Weights of a small transformer language model.
Architecture: LayerNorm before each block, rotary positions, biases, untied embeddings, attention and MLP in parallel.
MLP neurons of a small language model. Each row is named by its layer, matrix (up: input weights) and neuron, and shows model dimensions 128-255. Each number is 128 + 24 x the weight over its row's rms, rounded and kept within 0 to 255. Numbers have three digits each.
After each neuron's rows is what it responds to, as a language model described it from the Wikipedia text at the highest values.

L6.up721:141144095121110152145089138114163072121138104110105169125106104155121125136120141083112157110096139124114143128145104117140104112168140132160149097137141189082120151115155141172150099106127100132145156146122107108139178153083167134140084170164106163139145135105129152089148126149068089065108155142147127145120134152155154092161113134159162152121117126102131122136131125131152141131115
Fires on wiki markup such as the Year column header in tables, == section headings and = list lines, and on split word-start pieces like w(inning), s(ituation), g(ive).

L6.up723:115097148101165166095152142133153119152124113123093117154157135105133112105125150148089175079125126116118150153126121155128126131118162109043124163147175148181140126124126120091173122108155162142116110121154161122154140138135137131111139118160139145135132155107105110092148122128152183126126087160118143133147149125116096094147087112121119111090092130135106136132113107135145110102095
Mainly the closing = of a Wikipedia "= Title =" heading (places, houses, airports), plus it/its referring back to a company or body.

L6.up436:138103093112129143139129108167135109076130155108153123145109091160109119137161165124113119107152122089115133177134107182148156120123147100110146120172099132154122115108077150167157096115121136111132096096154144129137159164127132146161129108170127147119121093139150128104154154110137142115113098133091107116101131121149157111139103166103110117111121132146146139128143131133169148143121
First pieces of section headings in biographies (==C in Career, Political career), birth–death or office years like (19, and organization-name fragments (Comm, Min, Coal).

L2.up337:136151110137158102135093164112140133158104122089092145116081126135104121114145124118155117097166125133087168143144140173136094110115123133096098118158079099140075079135112138126131133151099154119158190130168117117115125147099106156089141142162150152162139110172137139121132139125091130105157110153130155130147123130120099104135141141109141147123120157142109137134148092106137151128070
Fires on word-internal subword pieces, most strongly gram in Program(me) and andid in candidates, and more weakly on cept, educ, ored.

L2.up154:135161191072116144171096132190109119089136150123157123156087120176118134106102107129118107072144110113158140111079106112105144121135135106092172131099095105121159135157130124128136156116124101126126155115147125117081135137144134185130112152100131086130136152143152131134140144109143151141143095153163111139117099124132101123096104135126127173116102098150196128125143092134143123105103
Byte pieces of non-Latin characters (Turkish İ, Kazakh, Chinese, Arabic) and mid-word fragments completing split words, such as em(ployees), B(oard), reg(ained).

L2.up575:097154132097130091170121115096141146121169126156124119152104130126118125154140142135119073124143087116115130160133108103068126119137106106096132100144163137079170145118120143149120149128143136127147139118126154123141156151143095125064097100142120105142118133097147135112179112097102129117121103101241092155118107130104106148154144136080163126124116145126131124147122130132149173144082
Mainly "adem" inside academy/academic after "Ac", plus other mid-word pieces (stit, erson, opp) and "Year" or |---| in table headers.

L2.up793:143153114098156149154080176121148098124093079163138140130124106125106084128126158122091121104141134091168189162096111113107154099154155097106121107154160151145120137110115102115159145093132151167164114107152158135123156124143163137134095132146125145171092107138141106108122150136133162108110120139160161108115109148172118089149108094099138155096103121127123128149161098131170115149086
Highly predictable continuation tokens, chiefly "by:" after Preceded/Succeeded/Built and "(age" in infoboxes; also table pipes, closing ")", adjective endings -al/-ive/-ular, and "202" in years.

L2.up718:150149109166191134124134112130114119149106131079102138127127139137116130158105167107110115125098124149122196103158126145142179136123159118125119147134102114168057128131135123095111130084135120163125106129123121146111119127118116146094123135198138146127125124153157140156131120142102145105127111156102160140138125125128132091131165105102142119164133137139132113116118112130141126072094
Inner word pieces of proper names and capitalized words, such as ag in Chicago or Nicaraguan, and in Vandenberg, pr in Spring or Cyprus; also last digits of years (196-7, 199-3).

L3.up980:109123108098140144153101118142140116138116092123149139164137132172139087108156133130058138102156145119143161164139136123131160098140172095105150117118134121138102098124090088120159147121128140132119156113160153127126166130132180109147124129125146131160129074117119116129147135151144167115130115128145167105108122161144120113137123145054106152097082145144142157139153085099159086142108
Wiki section-heading markers (== or ===) at line start, and the label words that open infobox or list entries, such as Born:, Genus:, office.

L3.up13:167117129132150163146094132113127123095138152140149140098123122116080175163110099139120149132154114148155125114094112148109129122205163181114147105163119130147081134129127136130170108152125123138125101127074132125130125135164135096108119152161140142117107156107114064126147141165134206111128110122164130082142122130106135125145135081105152114141136137177157143098108136137151090117092
Word pieces inside split words, such as stat (of statistical, statement, statue), V-otes and Bi-ography, plus year digits in date ranges and nouns like school or town in lists and tables.

L6.up235:147120126098154128105155125119099146124077099117151109118123116139148104128144133133125102101106123119102142087078111106107147135078157098118098087114111147117093202112164130110150122105133120106138128123140116146178146137135125123140155170132120129137108093129138059123153127094114107102156141107156178097149162110110130170146120123097150142116117140130132110145114099138131169122108
Short word-piece tokens in the middle of a word split into several pieces, usually the second piece, as in m-om-entous, let-ter, P-ak-istani.

L3.up127:152155131124129138119093098105162122106092149134189172175153093150100120074075165131115120144149109117137121123157118124116148137083141139101112171155150140141133150133148096105143174105148129153134138132134127143151107138124129115102153107158137128175104134114106075133119149160133114134139146118138155132078127140140156162145139140106117165112128115104118144158148126102139124101132
Word pieces inside split words, such as view in interview and Review, ter in painter and Walter, int in introduced, plus standalone original and old.

L2.up101:145176161144148118163084151141143092163114095131095149113121120147114110087122123168121127146119120146094116165158133157076074127159130102126161121120109112122122104133113116094155122143105134170095175149138160149123144146158112138101119087125131128137119127165152125114148146075085148147152154123134137141166170131109078152161123087135143146110158160166144124134118153173124107123102
Final word pieces that finish a split word, strongest on "areer" in "== Career ==" section headings, also -ities, -ics, -yle, -ades.

L3.up35:110101125157132142099104117108158095121110121126145137094110094135142142080137100103092091130161145155110146128107123127096168125150147149164095118141148140124144158130079126109154139125071131131119067096126139101113172100142145140135143120185130145164102169153148113116135116139160171114159143134132124092139121122106110123103113135105143126129109149180102128167125147143139093157079
Fires on the second piece of a word split after a short first fragment, as in Now-here, t-here, cert-ain, rem-ained, M-ajor, Pr-ince, N-otes, and on wiki table divider cells.

L6.up49:130116103152133136142165107130142151125111121146150136123152107126126146041113115106132151098140145080139183128126130104130117112106135120149107083147132123141159188096120134136118133134077137150131134145121133117156130082072134107116116130132116133158146139138137078136110112133145106092163125135156197093127111113129115139112165101086142141157142096134099100165120073144159101134083
Mostly the token "part" as a word or word-start (parts, particularly, partnership, participates, parties), plus "organ" in organization and organisms, and scattered word-start fragments like Har and om.

L6.up1018:122148130120136152180120118176122106130133138128099150112094137133139068135174113139120070109126196128150126126136126122139164120130151139123139129109110147143137123115103136104145112160141134145113155129150098151140122181144136081077109138199157154108083120108108119182143102116102112113071111149125126139107131121103131118189105124138139094163121143077126111124154115154125138111143
Middle subword pieces inside a word already begun, mostly foreign names and places, such as Mar-se-ille, Mar-ie, Buc-ure-ști, execut-ive.

L2.up441:138141130139106125128087112166097149111185090136108157145133121130090190114112123139108114109130118169120136084111095100105131145129134148094123152153135159094124109140155118145146101118162131143140117114128152161131128122108115128114075166139114158147162066126152101148135155061100128132115101166127137121185097111127102142097125110135086185150101100112123128118134124136135152118111
Mainly the word used in passive or habitual senses such as "be used for", "widely used", "used to sit"; weaker on mid-word pieces like -ain, -her, follow(er).

L6.up391:148177105115145153148151184128091117131101131112129180104112070111130127074140086147102122095128142153094115179121136112150134112099125135093093149167127136111141156122090113126077084158158127116083124144139130124134087105152151119125141120119116185132145164117107127120150081130180127149121156134138139143099157135140123115127094134122123095134127099131078128113135061163134116113142
Word pieces inside a longer word, often proper names or Latin-like terms, such as At(lantic), June(jo), gen(ome), ren(ew)ed; also stray whole words like down, end, list.

L6.up697:165136098115126120139127135170079142141093153124154136150134080100149145122110138175138162099138128086152152100127108133163119136128115135118132136137151139154200163153128117061134129095155102129173152152126090151139142117097182155133144118116136094152107128099092111153111122130192144108133114132150140098118151137101076100143093155127089075126144144171142133091160114114111114148126
Line breaks ending a table header row before the |---| separator, list dashes opening infobox lines, and final word pieces (old-er, pan-el, f-act).

L6.up917:186126087093120096131090113168162075069144163151120143162097125120142143129126156137132125106144122109176165102135090091138123113142130154134126096119115159140173143130105086099114126078129141138128146166182119127183129103116131154145071125144133098144109169130111126160106132148124164121084123131142158139100133128133055144140133118144130126118148099121139157102151126099125109160065
Pipe and line-break tokens that end or begin rows in wiki tables of numbers, such as climate data, election results and sports stats, plus occasional verb-stem pieces in prose such as rest(ore), report(ed), ent(ertainment).

L2.up585:171161136148100142124118144145119117183102108122140192119094086108115143142186164128142148142111120127192122142125131103128153129172148142126137109128168148091148155086118161142137125103129097124119114100142159135107110122126083139139116106158134153110137127124144104156129155106135133136155107103156132123078151174149124140115139100130125132155121124123107077118138120137123126115117
Fires on a middle subword piece inside a word split into several tokens, strongest on arter in quarters, headquarters, Kickstarter, also raph, ican, gin.

L3.up897:154165116099151141108127145170084137143117151146148140130097110133091122083124103099117063114115115133132137116091108095146118128141086121121133109105121111160178129098137145132101139125186126138154132132136108097147170107128153120125142113097157115150135114127053125102092140175134167104103129119132145125172114093148110113113130116162161176114151111160128142174172123117107076128118
Final word pieces that finish a word split into several tokens, such as sh-ould, exped-ition, metaph-ors, earl-ier, activ-ities, across varied text.

L3.up384:147133138114120126178149122136109177121160129111148105157109124138111154121152108141116142105131159132133097126108097141140102111164162127167102116104127064135123135112116156104139120132126130151076144124083102092129141091111133114108152095095154137116156145118163104111083185136178180112109154123125129131150153094118099108084120119193140128130138153131150153168124130132127113135117
Mostly the apostrophe-comma after goal minutes in match scorer lists (Ronaldo 78', Satō 65'); also "near" in location text, and "but".

L3.up287:162114131105141138132111132134137108140145163110146157106101106130154104190109086089147134136176193105136107138118163120117152106104123141156123123116121136138110144121124154137129106169120106107152119097124139152139148134133138094129102128124131139159102104153115128102114182127113176155123093089143106156154103139150162128148144120165100145120125146151149140146148126114119163136151
Mid-word pieces of personal and place names, such as -erson in Henderson, Jefferson and -ian in Christian, and "also" after "He was" or "He" in biographies.

L2.up773:129165183139095192210115126163114130111131145103110134108101117098124061149101136185101142118167115155118162146152145096113138125134135125139156139133170125104148150141076150145124145084116129193155137100160084151094149128140122144122122136157130157134144150132154114119094151100108135122165081144102115129126118140126119145151100123062109109152098162139149113131125165165137134078144
Word pieces that continue a word split after its first letter or syllable, such as A|merican, testim|ony, f|uel, M|ey|erbeer, also " (age".

L3.up464:134162112133125151116160135143120089104102165080175159173104077143128118140116110121158128107127167147122155149150099120130157195146107085139113098127146131183154164100131113174145133133150124140109100107146180130155142140124133129155105177115115120129143132127092099145133157183144125130147105134134129120100137126120118108102096110117139120107152110143098122123139066175110109088079
Fires on the token that completes a year, mostly the "s" of decades (1980s, 1960s) and final digits with commas (2019, 1996,); also completions of split words such as above, Round, candidate.

L6.up903:124156142116117128117089149183118076114103124119139132134105122149143126137141141108104167087140146125124107139107177130114129122127153126093130116106129128126094137143071171135144166131150126127157116093135175078103153107130151127146134155102138100145092152139153121139162160128126151107089124150155120136143170123145123106129134159103100100132153092146147119143118134150133113122112
Final subword pieces that complete a split word, often in section headings or place names, such as -ics in Demographics/politics, Columbia, Mississippi, professor.

L3.up111:136168145140146114191090154132129129110119155124097134107109124105148084109113118153097157102148168134168100146143116112112105110181113146136120132135136138116150159103132125101111142081121119095126147144159123169141156147195149167146100148181098159112122175099112098092109159147200121103147132115119133089084104131095149150137104113090138127161115134097143129108095123131137122101121
Mostly the second piece of split words, such as apan in Japanese, fore in Before, ome in become; also scattered common words like sign, album, would.

L6.up64:136121092151141135170135129135151115086039149120100178107106117102134137101152133119092143121080146082141124123170134085131119104162120094146120138170165149116152164131124139149128143140158125145130135137135169131126185123081135078126105129121173116153140123127132111145152146132117133116160153141121125125180056116113136099117142099172090103119159143145116136148114154108116143158124
Mostly the closing digit of a split year plus comma (199|3, in 202|3,), also word pieces finishing split words (res|emb|le, Su|z|uki).

L3.up442:148118145106112155156099116150135138093138137107123149154169081121101158148143122103136146093111118175123147109142157136090148192110159107128092095118100133127102134145138101112148177141113131153114117146131168121158148111091136123134121158174119142094105135115137154141111117192150153123079076126122158099089110112159125117122138164088128121133142103095108119175137120158100129134098
Fires on tokens that continue a word or number: colons in times (4:23, 31:03), commas after numbers, "ence" endings (evidence, defence), "You" in titles, table pipes.

L2.up303:146132137133146135136075182130089148150148172140130115105104132101153121153136105181132091112140135144137106151097140126124155094126155127145144133148158124090124180148125131152138196086112138124148118117119133139107161117153149138119154119154128105118147151129118135116126145140118202130151151116117148127108086130117106119103070140081148166110126123116154103149165074133109134146153
Mainly the word Year as the first column header of wiki tables (| Year | Title), also Years in career lists, Total rows, and scattered word fragments like ract or ash.

L2.up888:132121122155083120150090165072142158131147092108128129131125112093092108112116119124141125153174099133144125168137175140117103141164117124157151123130082187132156133118119125124168134134134067150128162145125161095138111118148074150168106090087101127138157113171130142154116136122129150166137137117103144117098138184131140124153133133152119132131147138148162075166144161092089102113150
Non-final pieces of longer words split into several tokens, such as Conserv(ative), educ(ation), im-port(ant), to-day, part(y), and special-letter bytes in Romanian names.

L3.up113:083092111078148146152128134125134133158132082140126139157125125120133126130138123119063157087144131122171128162121134148121143147135161101084164128123129171115158121150132114130160127109147140142142135150165104152131120127125154123157117136140142141135135125116109088136140139147150112110103110126125184102128139146161131157139142149093129142142079146130093147169142130137163107131142
Fires on the first verb (are, is) of a sentence opening a new section after a heading, e.g. "times are", "credits are", "Gibson is", and on heading markers === / ==.

L2.up950:116140118119193108159135194130144110126092108166130132145119131120124126100101169094109108096103161119116162170091079111121149136142136078081090119156141134156112150110110085105156129102111155157122144126146157137132157128132162148134064115146128117165121131100133101110110132150164154143135106130180169117140102127169098124129096079114127160119112119121144117152143113124160106129082
The first finite verb after a long subject phrase, mostly "is" following a closing parenthesis in Wikipedia opening sentences (e.g. "(also known as …) is a"); also would, had, made, was after a subject.

L6.up107:099121145087166132123130195147132119094104167094158090078148122115102148110120191127120140116163137100143130156128108160150145130136133082098115120215140128148142116140154147152116146126100173149142132081137116120052144167129136135127140145134150132168127131124132160101107137148091169120124096149133116100127130117159140123124062127155111127131122128124083115123154134142134123105148
The word population in town stubs ("had a population of", "The population was"), acreage figures after "Area:", and institution nouns like House, College, club.

L3.up448:147133096088170162149082181126149099101098114136161147127111108154090104117128129085107131077133151118157170142106088136098143138137155129096125115113119160139138149096135103097155131122114139189147107113157146114120169146121153158142099143153120122160097132145116114098099121145131149107110124151171170114124108146169112113163106104111113141120091124133123125154160098142165121129094
Hyphens joining two parts of a term or range, strongest in football scores (Vitesse 2-3 Ajax), also COVID-19, quarter-final, equals signs.